config = dict(
    n_kv_head=2,
    head_dim=64,
    norm_place='pre',
    attn_scale=0.125,
    bias='none',
    init='normal',
    weight_decay=0.0081,
    decay_shape='linear',
    train_tokens=678900000,
)
MLP neurons of a small language model. Each row is named by its layer, matrix (gate and up: input weights) and neuron, and shows model dimensions 128-191. Each number is 50 + 12 x the weight over its row's rms, rounded and kept within 0 to 99. A neuron's up and down rows have the sign that makes its largest values positive.
After each neuron's rows, "fires on" lists the tokens most often at its 100 highest values on Wikipedia text that the model never trained on; "fires after" lists the tokens most often just before its 100 highest values on Wikipedia text that the model never trained on. A number after a token or word is its count.

L8.gate436:46 55 29 53 43 71 30 44 78 40 51 52 45 62 51 49 41 68 46 71 37 43 40 63 59 59 35 43 38 53 36 46 49 56 45 38 33 42 45 43 43 23 30 44 52 20 35 59 57 42 46 35 48 60 36 43 58 49 77 49 44 69 62 52
L8.up436:52 42 71 55 72 34 64 56 77 44 56 60 38 53 57 52 53 69 55 33 53 52 46 39 46 41 54 48 53 50 45 47 61 49 60 63 52 67 50 41 60 79 49 45 42 42 50 61 27 48 69 52 44 39 65 37 66 48 48 59 35 53 43 33
fires on: "\n" 53, "\n\n" 19, "On" 6, " on" 4
fires after: "=" 56, "." 6, "\n" 5, "1" 4, "\n\n" 4

L6.gate118:34 53 56 48 52 37 57 51 66 48 67 44 50 72 48 69 53 59 49 39 51 44 62 55 63 56 40 85 56 28 42 53 48 61 25 67 62 47 57 45 50 36 49 55 40 54 69 56 34 52 53 45 61 42 58 60 54 44 68 37 52 58 62 51
L6.up118:37 40 55 42 37 53 45 56 52 50 34 49 26 52 61 45 60 63 25 62 36 51 45 56 46 44 29 46 45 45 49 58 49 60 24 32 36 38 66 67 59 53 44 60 22 35 42 47 50 31 65 44 50 50 74 51 51 52 50 50 64 51 59 38
fires on: "-" 92
fires after: "-" 95

L5.gate511:46 53 49 38 64 61 37 62 54 53 55 55 42 67 75 75 36 43 25 57 60 65 43 46 65 54 58 38 48 29 47 45 25 60 57 32 50 55 27 29 60 45 51 69 43 67 52 43 32 47 50 66 40 57 58 60 42 56 65 47 80 59 49 49
L5.up511:46 50 42 58 63 62 58 55 63 35 35 77 68 58 52 46 34 39 57 42 47 35 46 53 58 32 46 51 60 47 56 50 65 35 55 74 48 45 38 42 54 38 64 44 32 47 32 51 58 52 50 58 68 45 45 38 42 80 62 40 32 46 67 34
fires on: " it" 42, " the" 17, " It" 13, " also" 6, "s" 5
fires after: "," 25, " is" 9, "." 9, " as" 6, " and" 6, "'" 5

L8.gate381:51 36 57 29 44 36 49 61 51 55 57 47 32 58 47 53 52 49 49 42 64 70 56 77 38 41 65 56 55 44 42 46 57 61 36 61 50 38 46 75 48 57 47 65 52 98 50 53 39 73 62 52 56 46 62 56 47 49 59 43 58 32 56 19
L8.up381:48 53 61 51 41 39 59 58 49 51 64 40 62 55 87 61 48 36 73 74 49 73 53 29 66 41 34 57 54 57 49 50 26 21 55 66 43 52 58 52 46 45 36 30 34 51 38 58 54 71 43 29 58 46 34 46 63 49 53 60 31 36 48 45
fires on: "17" 28, "18" 19, " 17" 19, " 14" 9
fires after: "–" 25, " (" 21, "-" 8, " in" 8, " of" 4

L3.gate131:52 54 54 03 52 47 50 56 71 48 45 59 38 49 46 30 48 54 46 55 58 51 33 50 47 48 42 40 41 50 53 59 57 53 35 54 53 50 57 59 45 42 49 50 67 50 72 45 64 57 53 46 29 55 54 55 36 69 52 55 75 25 54 55
L3.up131:43 81 35 50 33 43 51 48 52 50 49 49 56 45 39 32 70 61 53 43 60 61 59 62 35 60 53 51 33 30 50 46 55 55 53 74 39 52 62 51 52 36 59 48 55 50 63 51 25 27 45 49 49 57 66 23 45 49 59 55 58 67 66 52
fires on: "\n\n" 91
fires after: " |" 52, "|" 10, "." 4

L7.gate283:53 38 40 39 44 46 42 38 53 36 42 66 45 37 39 63 51 57 40 57 37 57 46 70 40 40 52 49 68 59 45 45 60 23 51 45 60 75 51 34 26 33 37 56 59 40 49 65 45 38 54 40 30 43 59 51 44 36 59 46 65 52 58 58
L7.up283:57 48 49 36 37 57 77 53 65 58 42 31 71 50 31 52 42 65 56 54 65 60 49 46 30 24 61 37 65 59 41 73 50 67 43 63 49 74 59 20 58 60 49 45 43 57 46 44 64 49 57 65 53 48 57 39 74 49 69 35 51 45 58 65
fires on: "\n\n" 21, " (" 18, "\n" 11, " there" 8, " here" 5, " There" 4
fires after: ":" 28, " /" 18, "°" 6, "," 4, "." 4

L5.gate218:56 43 61 57 34 47 50 33 42 62 54 62 41 61 56 38 45 51 65 45 57 64 44 65 37 49 44 65 37 46 45 46 19 53 46 30 39 39 58 50 47 29 37 50 43 53 30 25 42 47 52 45 58 33 34 61 48 45 64 71 63 40 39 45
L5.up218:51 40 63 45 54 52 24 39 45 50 64 48 38 45 41 46 46 53 68 41 45 34 39 46 56 30 37 52 47 34 35 42 63 57 40 55 54 39 49 29 59 57 40 44 44 51 44 42 46 48 38 59 69 61 40 64 27 39 57 56 57 24 38 44
fires on: "-" 89, " set" 9
fires after: "|" 80, "-" 10

L5.gate449:57 52 52 41 48 36 49 42 52 55 41 56 43 20 43 57 70 55 53 47 66 58 43 62 29 64 47 62 70 48 44 41 34 34 46 53 46 49 57 33 62 38 41 47 37 48 55 51 47 69 45 42 58 46 51 42 57 39 54 60 45 67 57 65
L5.up449:65 52 58 55 54 69 50 52 60 54 50 65 36 45 55 44 46 36 53 57 30 43 47 82 59 60 20 48 53 34 53 55 51 51 38 62 50 40 63 43 51 54 63 47 53 51 56 64 52 53 58 38 26 27 49 34 45 47 47 64 28 60 30 44
fires on: "|" 43, "-" 14, "ne" 4
fires after: "-" 63, "′" 17

L3.gate683:34 55 30 44 63 39 63 54 47 44 39 45 57 64 41 45 40 61 49 62 29 55 52 33 53 39 48 59 26 08 57 44 21 43 55 42 47 37 70 50 67 52 49 31 69 55 51 44 54 32 48 42 50 66 56 47 59 47 53 53 61 62 40 45
L3.up683:33 50 46 37 44 57 34 42 64 37 37 54 57 72 33 53 48 48 44 35 31 51 52 31 52 56 43 32 54 39 51 51 39 41 40 54 57 52 47 46 50 35 63 55 62 37 57 34 50 31 38 55 50 72 39 48 42 66 23 51 57 54 55 53
fires on: "In" 77, "On" 8, " In" 7, " to" 7
fires after: "\n\n" 60, "\n" 26, "." 7

L3.gate313:42 62 51 44 34 60 67 44 37 46 49 46 61 55 35 45 39 56 44 63 21 39 43 36 26 35 50 63 38 45 50 56 66 50 50 47 29 48 59 51 60 43 48 38 66 48 49 28 62 55 32 51 35 68 43 47 60 65 50 41 60 10 55 46
L3.up313:50 77 72 29 37 28 59 60 37 46 55 33 62 53 50 39 46 52 57 61 31 44 51 31 47 41 58 78 40 58 48 53 49 43 48 67 51 43 67 47 61 44 65 44 58 39 60 53 74 46 58 39 53 52 49 43 64 65 61 50 61 54 69 37
fires on: "\n" 100
fires after: " |" 48, "|" 25

L7.gate165:61 44 41 34 48 54 51 38 47 67 55 39 39 50 30 50 59 65 47 47 31 70 49 69 34 59 61 34 59 60 53 59 49 55 31 38 41 63 61 42 30 40 49 58 41 34 49 65 40 44 49 69 46 50 64 68 58 55 48 30 43 57 49 51
L7.up165:60 44 31 59 39 45 49 41 64 62 53 19 46 57 74 37 51 60 53 46 51 23 54 63 49 39 42 53 67 49 29 59 47 80 70 49 51 70 55 50 75 48 40 45 54 47 69 76 25 35 28 61 57 41 46 45 43 36 53 82 53 58 39 56
fires on: "\n" 54, "\n\n" 33, " of" 4
fires after: "=" 70, ":" 17

L3.gate626:55 52 44 04 54 51 48 55 56 55 59 69 66 58 38 35 42 49 53 37 36 58 65 33 52 48 52 25 53 54 49 52 43 50 59 34 54 44 53 60 44 47 47 49 36 77 61 51 52 43 57 27 63 56 45 50 39 34 64 40 42 34 57 66
L3.up626:64 52 49 34 54 49 45 56 57 55 45 56 62 68 50 38 62 65 49 67 60 70 35 36 36 49 55 39 40 59 57 62 41 53 54 70 68 47 53 35 46 49 25 38 54 35 52 37 48 50 63 48 40 40 51 59 57 48 37 39 62 67 45 58
fires on: " DF" 15, " MF" 13, " BRA" 13, " goals" 11, " FW" 11, " GK" 6
fires after: " |" 56, "|" 10

L3.gate495:47 37 51 44 39 69 60 65 47 35 48 68 50 51 26 43 43 62 51 28 20 39 47 36 57 65 34 78 58 18 39 52 41 61 53 65 29 46 56 71 58 61 55 50 57 33 50 36 45 54 58 51 43 65 44 36 47 54 55 64 65 36 43 44
L3.up495:45 40 52 40 37 68 55 55 49 43 32 71 40 61 34 36 52 55 55 35 42 48 43 54 55 53 42 80 46 43 41 50 46 61 41 69 39 51 47 60 56 65 55 54 71 38 71 38 35 41 58 51 29 58 58 46 36 60 75 70 57 43 46 47
fires on: "=" 93, "\n" 7
fires after: "\n\n" 93, "|" 5

L5.gate442:37 38 48 50 60 44 16 50 62 44 59 42 51 68 48 64 50 35 49 54 31 58 44 39 58 20 46 61 62 68 55 36 51 58 41 55 55 34 66 64 54 56 44 60 46 47 53 36 66 33 73 57 76 41 42 49 57 57 76 44 41 22 57 58
L5.up442:27 49 49 32 52 55 37 29 50 46 43 72 31 55 36 14 64 37 39 47 57 62 46 47 49 51 43 65 36 65 51 52 49 76 67 53 32 29 45 47 77 57 63 35 65 45 53 40 38 48 58 52 46 41 69 47 53 60 40 56 60 36 44 63
fires on: "=" 93
fires after: "\n\n" 93

L3.gate536:44 44 38 47 43 42 58 75 40 68 46 54 31 56 54 53 47 57 39 46 36 69 61 51 70 39 77 68 76 47 51 61 46 45 29 24 59 69 49 41 42 49 66 39 47 42 45 56 47 45 64 45 39 34 58 38 35 63 61 55 67 52 36 31
L3.up536:44 76 57 56 51 48 32 56 56 41 43 54 74 74 62 54 40 64 53 36 56 53 66 32 53 60 69 58 74 34 58 68 37 61 49 42 42 30 52 41 62 41 38 44 43 69 44 29 60 76 45 51 26 76 51 46 50 57 47 41 45 40 56 28
fires on: " He" 80, "He" 17
fires after: "." 69, "\n\n" 11, "\n" 6

L6.gate314:52 68 39 54 44 46 63 39 41 48 62 51 22 55 52 33 37 42 71 53 50 50 59 57 36 49 72 37 38 71 87 61 60 36 33 67 58 50 55 52 69 54 69 46 31 51 34 42 60 57 53 52 44 65 53 44 71 50 39 54 30 43 47 47
L6.up314:36 58 72 56 61 36 51 36 71 54 63 52 69 47 59 50 37 37 42 44 54 57 55 55 43 58 50 62 31 48 34 09 55 34 45 47 52 52 69 51 38 53 53 50 45 50 65 34 46 46 44 35 53 58 55 60 41 59 53 46 39 48 51 42
fires on: "-" 95
fires after: "-" 95

L6.gate277:55 60 53 46 50 34 52 61 39 80 87 44 41 66 71 38 35 58 53 50 56 39 54 49 35 46 57 49 52 43 56 48 63 46 45 54 49 47 44 66 43 65 56 45 40 64 30 67 58 62 52 24 39 54 49 75 41 42 62 53 59 32 42 46
L6.up277:80 60 48 46 45 38 62 26 46 59 49 49 62 47 38 63 54 56 53 52 69 62 42 48 63 64 37 45 57 47 60 70 51 23 50 49 53 43 24 37 40 56 52 54 56 71 50 55 59 39 57 59 52 65 61 46 78 43 68 36 46 49 73 58
fires on: "18" 31, "19" 30, "si" 6, " It" 6, "ra" 4, "lu" 4
fires after: " (" 39, "–" 21, "." 6, "-" 5

L5.gate658:27 58 72 50 41 59 43 64 55 25 43 45 53 56 56 55 54 42 25 67 66 51 43 33 39 54 39 35 60 38 51 50 23 51 62 61 47 40 51 73 69 69 49 54 37 51 56 63 58 49 32 46 43 43 50 67 57 45 33 68 55 48 54 54
L5.up658:49 43 37 42 40 58 46 59 30 47 47 66 50 49 45 51 56 43 60 50 48 35 50 60 33 34 73 58 53 62 49 59 37 64 58 38 57 62 48 54 40 55 61 55 38 49 51 55 71 61 67 49 36 37 40 62 41 49 36 62 36 52 64 56
fires on: " the" 24, " of" 21, "-" 19, "=" 7, ":" 5
fires after: " of" 22, "\n" 19, " University" 12, "\n\n" 7, " al" 4

L5.gate356:54 35 75 55 35 59 40 57 50 59 59 47 33 49 54 47 43 29 35 49 68 48 46 65 42 37 50 45 54 60 35 60 60 56 49 48 66 52 52 52 48 57 50 41 43 53 49 84 36 31 35 44 54 69 30 58 48 31 57 32 51 50 49 48
L5.up356:40 43 53 56 40 53 29 70 62 59 76 69 58 41 39 53 46 41 70 34 53 28 48 46 35 64 42 40 31 41 34 74 44 29 45 66 52 52 49 68 57 53 51 60 58 73 42 46 55 49 27 57 29 51 44 31 40 46 53 49 62 39 52 42
fires on: "=" 70, "." 14, ":" 13
fires after: "\n\n" 39, "=" 31, " older" 4

L7.gate430:47 47 38 44 51 41 40 56 55 52 41 28 37 44 44 49 57 47 54 55 51 66 47 71 44 43 52 37 72 66 65 63 27 62 56 35 56 53 38 67 57 44 46 56 25 70 32 55 15 45 45 55 47 43 72 37 44 51 67 44 55 47 56 66
L7.up430:53 58 34 57 45 38 74 66 55 29 41 56 27 60 47 46 63 45 65 56 55 52 34 39 48 44 45 52 77 55 58 61 29 59 77 67 66 43 53 33 64 39 58 62 33 55 50 67 25 41 53 50 45 61 41 46 36 53 52 59 66 40 64 51
fires on: "\n\n" 87, "\n" 6
fires after: "." 72, "=" 16, " the" 4

L8.gate640:36 45 60 62 58 39 55 52 36 44 61 63 41 65 69 41 34 45 45 36 27 59 39 53 35 59 47 43 23 51 63 59 37 54 41 46 46 39 37 61 61 39 22 37 61 65 45 43 47 48 24 59 54 41 36 63 36 19 48 64 55 41 37 50
L8.up640:58 51 23 64 56 52 57 64 59 44 39 50 39 68 39 44 45 50 45 45 52 52 42 56 39 51 73 37 42 50 43 54 45 58 44 56 47 49 24 36 57 60 40 53 68 63 42 43 37 46 32 71 65 59 59 38 46 57 51 51 61 43 53 56
fires on: " the" 20, " \"" 13, "D" 8, "H" 7, "M" 5
fires after: "\n\n" 31, "\n" 17, " in" 9, " that" 5

L5.gate489:42 49 47 46 63 57 45 55 55 28 40 53 56 38 46 64 49 43 48 46 62 67 45 66 37 58 67 59 71 53 81 72 52 27 52 51 51 35 68 35 59 46 59 42 49 50 33 45 51 48 56 51 61 74 60 62 59 48 84 26 59 58 28 52
L5.up489:14 31 56 42 69 64 45 50 49 50 38 55 52 26 52 56 86 40 41 68 33 47 41 56 62 50 50 57 50 42 54 59 36 62 39 46 53 51 39 36 45 49 49 45 36 54 57 56 81 37 67 55 50 36 49 45 58 41 44 25 38 40 47 45
fires on: "-" 79, "|" 14
fires after: "-" 93, "′" 5

L5.gate13:53 68 40 47 53 34 42 56 66 59 50 49 64 55 29 50 45 39 37 52 51 59 51 36 58 53 58 54 50 30 48 67 46 48 55 56 41 55 49 51 44 69 67 48 41 50 81 52 47 33 54 67 62 42 42 36 68 37 65 25 64 68 53 45
L5.up13:44 45 46 62 53 44 52 46 35 28 39 39 49 50 51 65 52 52 59 55 57 40 47 64 62 49 73 53 50 68 48 57 37 41 64 44 71 35 59 62 39 17 47 51 74 38 71 46 68 44 57 39 40 68 42 68 41 52 75 68 65 51 46 51
fires on: " and" 91
fires after: "," 69

L3.gate99:37 56 30 55 63 56 31 80 61 36 54 49 46 67 32 40 72 60 32 34 44 77 51 63 46 54 57 63 64 51 48 58 28 39 71 49 34 59 51 58 61 49 45 62 53 54 55 59 33 34 90 61 41 52 48 36 34 26 39 49 55 31 42 33
L3.up99:60 53 68 57 85 57 43 57 59 48 38 33 24 63 30 48 53 42 30 43 42 57 50 41 55 63 62 59 60 31 54 45 47 35 56 60 53 34 63 88 57 41 46 65 56 50 47 44 40 26 56 37 64 41 40 49 23 40 49 35 32 50 38 40
fires on: " as" 49, " As" 25, "As" 17, "as" 9
fires after: "," 25, "." 16, "\n\n" 6, " (" 6, "\n" 5, "-" 4

L8.gate310:31 46 54 48 48 61 41 29 56 56 55 51 32 46 49 49 53 11 35 50 61 58 49 60 58 43 49 58 53 32 79 60 41 47 27 31 39 47 45 35 39 59 50 35 50 53 60 61 43 42 51 68 54 56 63 48 42 67 28 67 71 51 55 37
L8.up310:43 46 56 56 45 68 53 42 43 45 50 46 66 54 60 58 66 69 55 36 52 41 55 25 49 59 47 65 41 41 46 55 39 47 44 24 69 66 34 44 55 35 56 37 64 58 56 38 52 73 50 76 52 61 54 31 65 48 51 39 49 58 54 63
fires on: " In" 29, " On" 11, " At" 11, "On" 7, " at" 6, "\n " 6
fires after: "." 57, "\n\n" 9, "," 6

L8.gate699:46 45 65 49 22 22 42 51 37 44 41 61 69 45 86 35 48 71 63 47 66 43 60 58 39 38 65 73 62 54 52 56 31 57 50 38 42 54 65 68 58 63 45 56 45 72 49 29 50 51 77 53 40 52 52 50 67 44 54 70 57 55 39 43
L8.up699:41 54 36 52 52 52 55 64 70 37 43 48 50 53 54 43 40 50 40 38 40 72 19 49 69 34 54 45 42 60 60 39 71 47 44 45 77 46 48 50 27 53 37 32 53 39 67 50 46 33 41 66 45 43 58 53 65 22 40 34 45 50 58 65
fires on: "-" 60, ":" 11, "|" 8, "." 4
fires after: "\n" 63, "\n\n" 7

L3.gate387:35 45 28 49 57 44 42 71 34 45 49 53 61 65 32 29 68 31 51 50 49 51 49 50 68 21 52 44 44 43 53 54 58 62 59 41 40 35 79 48 45 56 47 32 84 73 53 44 53 44 64 42 51 39 47 36 43 46 60 61 46 54 67 17
L3.up387:36 38 54 60 57 40 45 61 30 42 60 63 64 39 47 58 68 52 62 48 74 43 33 57 54 32 66 51 46 34 73 37 54 43 46 46 39 34 64 54 46 48 55 40 69 50 52 20 27 44 69 53 35 60 34 53 55 47 57 63 34 55 59 43
fires on: "|" 97
fires after: "\n\n" 68, "\n" 30

L3.gate461:35 60 30 68 50 34 37 49 58 55 34 38 49 47 55 61 61 43 54 32 39 34 55 65 59 49 40 59 64 55 46 52 51 65 39 44 51 51 50 24 45 39 69 58 60 39 54 47 46 38 61 50 28 36 51 51 56 61 58 52 64 57 34 41
L3.up461:48 10 70 42 62 52 23 64 63 60 48 65 62 50 54 52 43 39 40 43 66 48 52 43 43 56 49 48 54 38 63 70 46 39 54 44 35 59 64 51 54 34 49 69 47 62 53 75 32 65 49 40 46 59 37 55 56 50 40 67 64 44 37 52
fires on: "s" 45, "al" 16, "l" 10, "'" 7, "ic" 6
fires after: "'" 44, "ona" 8, "tor" 5

L7.gate222:46 46 48 63 61 56 32 46 64 69 55 43 50 37 62 71 46 58 60 48 43 52 47 44 67 61 57 43 44 57 56 51 35 51 61 29 58 56 38 52 48 58 58 48 61 46 18 33 39 57 33 51 17 51 60 52 47 59 62 68 58 29 60 45
L7.up222:35 50 37 44 58 47 18 60 47 40 46 59 44 53 39 39 40 28 19 38 36 47 53 47 14 47 44 48 61 41 52 50 41 39 46 60 51 57 50 49 47 40 38 57 58 62 48 51 54 38 30 49 43 65 52 52 59 46 52 42 40 60 60 38
fires on: "19" 56, "'" 28
fires after: " (" 29, "–" 20, "We" 8, "\n" 5

L7.gate497:55 49 62 41 48 55 51 74 57 51 61 55 39 39 47 48 76 39 39 52 35 49 60 38 62 43 48 55 49 46 29 86 20 49 49 37 54 51 61 43 41 38 60 56 52 65 44 66 48 51 54 52 50 43 44 75 33 52 65 65 79 46 55 48
L7.up497:48 73 49 50 33 49 67 63 33 33 37 51 52 67 37 69 38 39 40 72 30 40 48 61 27 38 56 55 52 38 27 77 50 61 64 58 57 47 63 39 59 35 47 62 31 48 49 44 45 54 22 42 64 36 44 72 47 39 65 41 49 31 40 48
fires on: "\n" 42, "\n\n" 28, " \"" 20, ":" 7
fires after: "=" 32, "." 31, ":" 10, "," 7, " that" 7

L5.gate484:32 37 53 61 63 61 57 52 58 56 65 45 44 45 50 38 59 49 29 56 19 38 27 62 61 55 51 48 60 45 56 48 54 18 23 48 69 49 71 64 60 37 55 63 41 58 48 59 62 42 36 78 23 36 69 41 64 55 64 70 64 54 58 62
L5.up484:54 51 53 37 32 44 50 68 54 47 40 43 36 29 57 69 59 48 22 49 52 52 30 51 60 54 62 29 39 66 50 44 31 57 39 35 70 39 51 28 49 43 64 54 54 61 53 41 33 31 58 59 35 70 59 48 55 78 64 66 48 50 54 45
fires on: "-" 86, "nai" 4
fires after: "-" 73, " semi" 5, " Fin" 4

L5.gate598:54 36 67 48 47 40 33 54 59 61 66 39 62 64 53 52 48 22 29 53 46 56 44 72 54 71 59 58 60 33 49 52 22 29 47 56 38 29 65 37 62 43 50 46 48 46 50 63 59 74 58 71 67 49 57 68 50 43 51 64 43 31 38 54
L5.up598:51 28 61 47 29 43 40 71 61 38 48 67 38 43 54 51 42 45 51 41 63 42 51 48 57 54 52 48 56 67 42 34 69 80 47 62 48 50 23 53 39 58 54 67 40 21 36 45 63 67 50 57 63 33 60 32 52 66 59 66 40 50 41 52
fires on: "|" 98
fires after: "-" 100

L6.gate74:41 32 55 41 42 50 22 61 60 51 27 74 35 59 41 39 52 49 48 62 52 56 34 20 52 41 38 68 63 43 54 73 29 68 67 57 53 33 45 40 46 72 47 43 56 45 49 53 61 72 50 50 44 52 43 60 52 52 39 55 55 54 44 63
L6.up74:47 50 51 66 33 51 44 07 39 51 55 56 50 38 55 60 52 47 29 30 61 38 50 50 50 69 56 47 57 54 52 67 28 48 41 87 47 57 36 45 58 46 50 40 41 71 49 25 52 40 44 51 68 52 44 50 57 25 56 52 61 47 73 48
fires on: "-" 30, "=" 16, ":" 15, " |" 4, "." 4
fires after: "\n\n" 27, "\n" 21, " Genus" 6

L8.gate346:44 48 45 25 49 57 42 57 58 38 51 48 49 62 49 09 57 50 41 55 49 62 52 46 57 36 57 47 90 56 48 61 32 49 55 38 74 54 53 57 32 51 34 45 68 42 39 51 43 55 43 50 53 28 65 75 50 33 27 64 60 51 70 48
L8.up346:67 50 39 35 51 63 38 27 53 29 38 45 59 44 31 30 42 43 48 48 51 58 37 54 50 46 16 43 73 37 43 57 39 54 49 60 60 36 36 50 52 66 38 41 53 11 77 42 44 33 45 64 45 39 33 53 51 64 49 68 53 39 65 59
fires on: "," 25, "\n" 24, "\n\n" 23, " |" 23
fires after: "=" 38, " MF" 7, " FW" 6, " DF" 6, "." 4

L7.gate97:58 47 51 55 58 49 51 55 53 56 60 63 55 40 48 45 46 46 76 46 32 63 62 61 29 51 27 64 55 48 55 41 26 48 38 60 37 32 32 61 37 59 62 48 29 42 57 47 49 42 45 62 56 55 45 42 51 55 57 53 62 29 43 46
L7.up97:74 51 52 37 49 56 30 56 53 53 45 56 61 61 65 39 46 51 60 66 52 46 42 55 39 42 53 34 57 31 51 26 57 52 41 45 52 30 53 70 45 64 42 44 43 34 46 52 61 58 52 52 40 67 60 48 47 50 67 68 70 48 44 63
fires on: "-" 55, " |" 4, " super" 4, "ea" 4
fires after: "-" 42, " Party" 4, " was" 4, " co" 4, " semi" 4

L5.gate515:51 49 71 48 60 61 38 49 62 28 51 54 53 35 75 32 42 51 60 54 58 38 33 30 51 55 53 45 42 66 59 47 48 40 41 49 51 51 43 61 52 63 55 44 47 74 25 31 45 53 26 59 40 39 33 48 67 50 49 64 53 30 72 62
L5.up515:62 33 66 50 50 40 41 63 83 43 42 65 59 50 35 40 42 33 32 42 59 59 44 59 55 54 72 50 53 51 24 49 47 74 53 36 45 47 57 48 75 56 55 41 40 47 55 23 55 47 63 21 59 35 55 45 40 41 56 74 43 35 62 29
fires on: "-" 93, "|" 4
fires after: "|" 84, "-" 9, "\n" 4

L3.gate475:40 72 69 40 45 56 57 43 36 48 27 29 53 54 48 36 34 54 57 59 42 16 72 40 40 37 41 31 59 42 37 50 50 46 52 57 70 24 58 49 48 57 53 51 68 61 62 41 34 41 39 55 43 33 39 45 43 48 43 45 55 62 52 48
L3.up475:31 42 55 48 45 53 45 39 38 21 44 40 60 51 31 41 53 37 58 51 66 57 51 48 71 28 61 51 34 66 52 43 59 46 46 36 52 44 59 38 35 38 53 41 53 43 45 47 41 81 45 51 62 49 55 37 78 68 44 60 65 36 54 65
fires on: "-" 53, "=" 24
fires after: "\n" 52, "\n\n" 25

L3.gate552:61 75 38 35 51 52 59 43 57 40 56 74 18 44 38 49 53 44 71 48 37 67 57 68 57 70 45 59 43 46 66 49 37 30 61 41 49 28 53 78 62 72 30 52 39 47 55 62 34 48 49 32 47 64 36 49 38 71 59 44 55 58 55 32
L3.up552:56 57 31 49 33 61 37 48 36 42 45 53 39 40 41 32 27 33 41 47 25 44 36 50 77 46 25 55 38 26 56 61 57 64 58 64 55 18 43 61 72 63 52 60 55 35 70 76 31 48 36 28 45 34 35 43 61 71 47 38 41 70 35 38
fires on: " Total" 15, " were" 12, "s" 11, " are" 10, " Years" 6, " not" 6
fires after: "-" 20, "|" 10, "(" 9, " |" 9, " are" 7, " and" 6

L8.gate665:45 38 42 17 38 67 40 64 53 47 37 48 52 63 42 31 51 63 50 38 51 44 94 55 55 45 53 36 36 30 38 52 57 29 65 53 67 42 44 39 58 29 56 46 65 58 49 72 44 57 60 51 52 52 77 54 70 62 72 58 37 36 45 50
L8.up665:37 64 39 46 67 65 35 34 45 37 47 80 58 47 59 39 51 68 63 50 41 52 55 63 55 37 47 43 71 53 50 41 43 42 68 52 48 53 51 31 66 58 46 43 61 59 41 41 52 23 61 26 71 35 54 57 59 43 42 48 64 42 56 52
fires on: "|" 65, "\n\n" 14, " |" 8, " son" 7
fires after: "\n\n" 38, "\n" 26, " =" 14

L3.gate374:53 46 36 61 48 32 32 45 45 59 47 53 47 46 62 42 26 43 68 53 48 52 51 60 39 58 59 40 50 48 48 70 81 64 60 45 53 47 36 59 62 41 48 57 61 43 49 39 38 41 48 52 48 30 55 57 58 42 51 36 71 55 46 51
L3.up374:53 47 65 51 34 49 20 76 35 56 59 45 41 67 51 33 32 44 56 32 38 49 67 53 54 35 41 64 75 60 35 42 50 34 31 61 54 45 54 47 35 52 46 47 36 50 57 48 79 50 53 48 49 38 47 63 43 53 60 51 51 64 55 30
fires on: "19" 70, "-" 7, "ni" 6, "ist" 4
fires after: " (" 39, "–" 25, " Tri" 6, "\n" 4